config.toml
n_layer = 8
d_model = 256
n_head = 2
n_kv_head = 1
head_dim = 128
d_mlp = 256
vocab_size = 5257
activation = "geglu"
norm = "rmsnorm"
norm_place = "peri"
norm_eps = 1e-05
positions = "rope"
rope_base = 10000.0
rope_fraction = 1.0
qk_norm = false
attn_scale = 0.0884
bias = "none"
tie_embeddings = true
parallel_block = true
extras = ["capped logits"]
init = "orth"
init_std_qkv = 0.0233
init_std_o = 0.00583
init_std_up = 0.0233
init_std_down = 0.00583
optimizer = "muon_variant"
lr = 0.00788
lr_mult_o = 1.21
beta1 = 0.93
lr_head = 0.00791
grad_clip = 1.0
warmup_steps = 200
schedule = "wsd"
decay_fraction = 1.0
decay_shape = "linear"
final_lr_fraction = 0.05
batch_tokens = 32768
seq_len = 128
doc_mask = true
train_tokens = 193900000
steps = 5918
dataset = "wikipedia_en"
MLP neurons of a small language model. Each row is named by its layer, matrix (gate and up: input weights) and neuron, and shows model dimensions 0-127. Each number is 128 + 32 x the weight over its row's rms, rounded and kept within 0 to 255. Numbers have three digits each. A neuron's up and down rows have the sign that makes its largest values positive.
After each neuron's rows, "fires on" lists the tokens most often at its 100 highest values on Wikipedia text that the model never trained on. A number after a token or word is its count.

L5.gate204:131089148154117090102127113083137109194131178076181194136191121104101122109100108147097154144054070109090137187093157175101141200146158167146115140139098183089154101123134112110100126131153169118147137083188143097090140056136124151146105110123114115088098110093088139174136181078119159130140095143106097141060131136155164123129138079120122145117078110142144103161108110172137143111087
L5.up204:170078144129101137131082084149127093139087110108114139068165136144169128139103148111139114143119161124102121112166090155073226151103124082107181120176165093110135098091143091080138077126165144129126095128090121078178143144126152161126136157167101137151096113113077150103110200109123102122110107102133135136087133083066094082113203145056047140149116142175135170085121112105158072108125
fires on: " s" 38, " r" 28, " Tr" 16, " tr" 10

L5.gate160:132137118099149141207132122084161132074129127167137184152140122119171108093171093147153182132114081138112127095162147087128088089112156160097138179110130181199182092147163152180144093112116142154151112144135141141131132105111147122145111054102090162127130103124100094137117202129100069126086120177108138127109139138176151073100155079083124134148210099120111124107177065147148103132170
L5.up160:181070118133109144127159084077112106135095075169146131127089133144124121110125122079120177143114078127075084121057093123102082090097155098046132138146138102182093159172161153170163193112151076119123143093101140100206101129136145163127090146091172154122071115110111162148133088134116114147162121158121094164137136135089167129139131140109068123160156091194134139147137121088153153074079
fires on: "ar" 32, "j" 8, "i" 8, "y" 7, "h" 6, " Di" 6

L5.gate164:141144104136101111163181122133188165168160095060111051099156051138149158073142082143144151164142066093125193124170088159136215111126173102132118124168070107157168159164132068154079154153103095085137132123102141163155147076152097107105100191101129112123166141152146148128113084118135075096131127147159173056096147088129132163143128148097184183116154087129103165076088136099111144140154
L5.up164:183098156109087147126066112126137160109150154058159138154165167153072161138108091145158082143131079106115082112183107033146091105126129148108096157142076188138140138139155136132142103155087138081166117101027141136106171106152086140092067132144116148101168115165176130115124097045160077106124133164105113117139084088171132101133096101162106127094197090169070140161132132114127128107187
fires on: " La" 30, "a" 14, " la" 11, " capt" 6, "ced" 5

L5.gate39:127118071174134161141151134071115140130121148165108126071097114070102118140105083097193124109095149089207134156164167113102103067193118211062131183141096168122170126087138125181133131084136152124136213158133231153160148153143119187182124172096133081120124212109130167095130103147081186111151130115121056153153145115154076109084135139164185158122135159078105108164127180123160133166142
L5.up39:201172145091141154154195061104210128071151171116122185090129155154091136143063101132121083145118097104173105121146162117132115105166180173100138091106138141120194205089142150130116120119131120156157126135138155139111115141075103163128091143079170158082182095179128079105136119147160159071102183107101164152102154143113111072119165078176080181138096082129100120063104158120104184142131
fires on: "–" 24, " Party" 8, "ij" 7, "ech" 6, " Time" 5, " Syn" 5

L5.gate30:141098131121073115164138141107125101066121156100115165146092080103109137187103133163130165173132083082110154126125185085151098153166108117094078071098174125132124113146109127164163096074093122114124115140168099120132130131140133160158165099143082162137147110089150127118200115162137108147165065085102069100192115125073148146190150156164161115067140119136120103167153111089095142145165
L5.up30:183128175084113162139182182130090115109124118154209099125142153114136127125085101185151193177126096124134173114114141148154135181142065172107109115129119099163157096113137139121107098110085112112161140118082137135135122142115087060106120136110086149133164129109165150191121135143108083130130112087123143078165129122093092096118173160111129207105138150093133126183166105134152138163159
fires on: "a" 14, " se" 14, "u" 11, " States" 10, "i" 9, " one" 9

L5.gate123:164122132125169119131111147080086073174154135122097128088121061141118192134044144142092149105104131136085132116112124112126097096134125163116135175152139077137052062084136093130072149167095105138092159135176112183112129131103142102082143176111176121098136089179141132143119107087124098132123132127160080174116117113135127150169106164116110083096097159119090181111085102102152125172107
L5.up123:108151112101085088108143178058121077139083111148073172138135135123147168101115114121110135119123161209090147080079086128090123150132138144122109155123120096128143149177155097198097175125128055083131097133073157191125123084116100121148162111097154167159126156074094155090135123155146145140127079110111118118111146126149131194069101087017116073145132139110077136158081069073131087106092
fires on: "or" 31, "ator" 9, "ter" 7, "airman" 6, "ant" 5

L5.gate53:156126127150143094041109109155150125081110152115100100149167098176129128095084185121122040149160172130076104089184161134132107110136145183125139142170117075119157100131169138162152145158138125113172114168123117118157111111117092179120179175148160120145083079127106162168185192123067114104158158174108133168129161090126090099098127160178113093160142110133064154136079124092061149090084
L5.up53:115195137111093097095132097103115118156121136144111129027115137097132115150100110181136145120102121143085109182097115171132145131139209120140092140113126110147173152159136086137163140133117129093135157116149144072170154112103125151147106087109068145108143131090144085074148159093087087086117139132150103104134195077127146152100152060112162129124179119112147108126214148189113144128164
fires on: " " 77, "–" 6, "/" 4, "-" 4

L5.gate237:158168165115126173146115168157118077111193145191159163093195131118140138113152144129158098106185103129134180174098060128166107050126102126146088116121113108155067064147164089107088131102138133112145139144132145164104116158087111137159108145144095113135046117112080130113124128073105067137086048057121152162121147114114051103164118102120078052108093144152146072102120124090192157147169
L5.up237:177162098172189104167192103081121088136090135176123143094155194122121171117133154158087053078149072158106147132127106127141169082157131090102130131107131153145114150146095136135149071176086113078113127149131139146127103201136103147103074147193174135120055148143089122087085088137164156183170075136106141158085154127186126088151093109072097121105095119129167135120092140155143190111160
fires on: "u" 14, " ele" 12, " of" 12, " won" 8, "o" 5

L5.gate215:155119159082114152102142152125061119119126102108121132136095123156117139072156126149140131178125060181136123182154165112142114161140149169064120122137175138074094102110124098083133148118123114142150182121174109143110074160138109035162204119155122146086154158120193165146036103120084145104138128132095146138140175100123129080166133102132123143176144160145087143123079142078138161132174
L5.up215:085135162136099189183110154112092158122101086140168095166135111142157176053106129118145205161162172134134048100180123136163127134117127169170046094184120092081105176130111094112102152095146123201105179134084141121108138173168157147126123093056125171166086137115147135122055192138118131159199104116090151140128152108138171125146128152174160180147102098145092120111186154152128131173103
fires on: ":" 78, "′" 13, "°" 5, "c" 4

L5.gate122:182166083165122155134133173081154168169149132155098177128157089100112131128128147146118113121087155043135166127107150136139112105142105150063140139132106141118099111158140153166140091167107146096117098098110085180119135124119083190082156079138055144099123114104098129123104093147166200166083070060123145157112154137127103154098087138079100141108158138118122161107123119143170130162136
L5.up122:138130127122104189153137133099162147182121150146144138107125128060148170100064064107120162209141096124153120126148113086117113123166123138208169090140122109155120113121161148091115137125079098113139124132105126134121119154138119105155099212150157123153168122158125062163164163158122118125111090112084229063173175103124161084157100143137142104126071137134125088120188078126111076139126
fires on: " E" 57, " e" 18, " Oper" 6

L5.gate250:168115117153153139132147135158192092115088134160060114160096186105190148170113065133149138052117120149158118121095101077130110070143139128157163128093128167156096128189149175122130151180108146108147142150129123156071134075155158088143123117137176121147055061138102132123063118128102140093172132084184107108108128097136178104179124161136094139138184095179090153127126102101134125159155
L5.up250:168052155181120103126154144125082108107119101149144086138135118073097113127113154113158110088127114158103120188095162162092108129093178140155119154134113124099091117124065138136129201117131147148102147139113103091110127139070131136157136130124123092120131122113156120110189053212110171130073136054163102154093171087141126158113164135129117069149072139119059123077140148155095186133112
fires on: "–" 49, " prov" 13, "-" 9, "iz" 8, " conf" 7

L5.gate196:128171146032139150122197159144156103096142107107084160125118131126100124146093111106099068119095153104175116113116142129121137078115089111125128085128136094108124118116165114155097180117117112107121112140101103150165116198165098157124125164129051098117146070096137131109148184106069122056144162129168092107113124163140062142078087184114167083129142126102146117065089173156141119168160
L5.up196:057138146106058188100137172170188186117103115089141142111185138149190094140134124103122139143117142148142119127136110163097123108147160097118093164181123128094139144067147137156084180153097123161159114151078152136128092141122146149167115153104084116179102167180096137091128135133133166155120141120091114148108155139185089131165100122138129115151159127072148083110139127128143071121175
fires on: "ing" 29, "ary" 17, "es" 9, "um" 5, "iving" 5, "ating" 4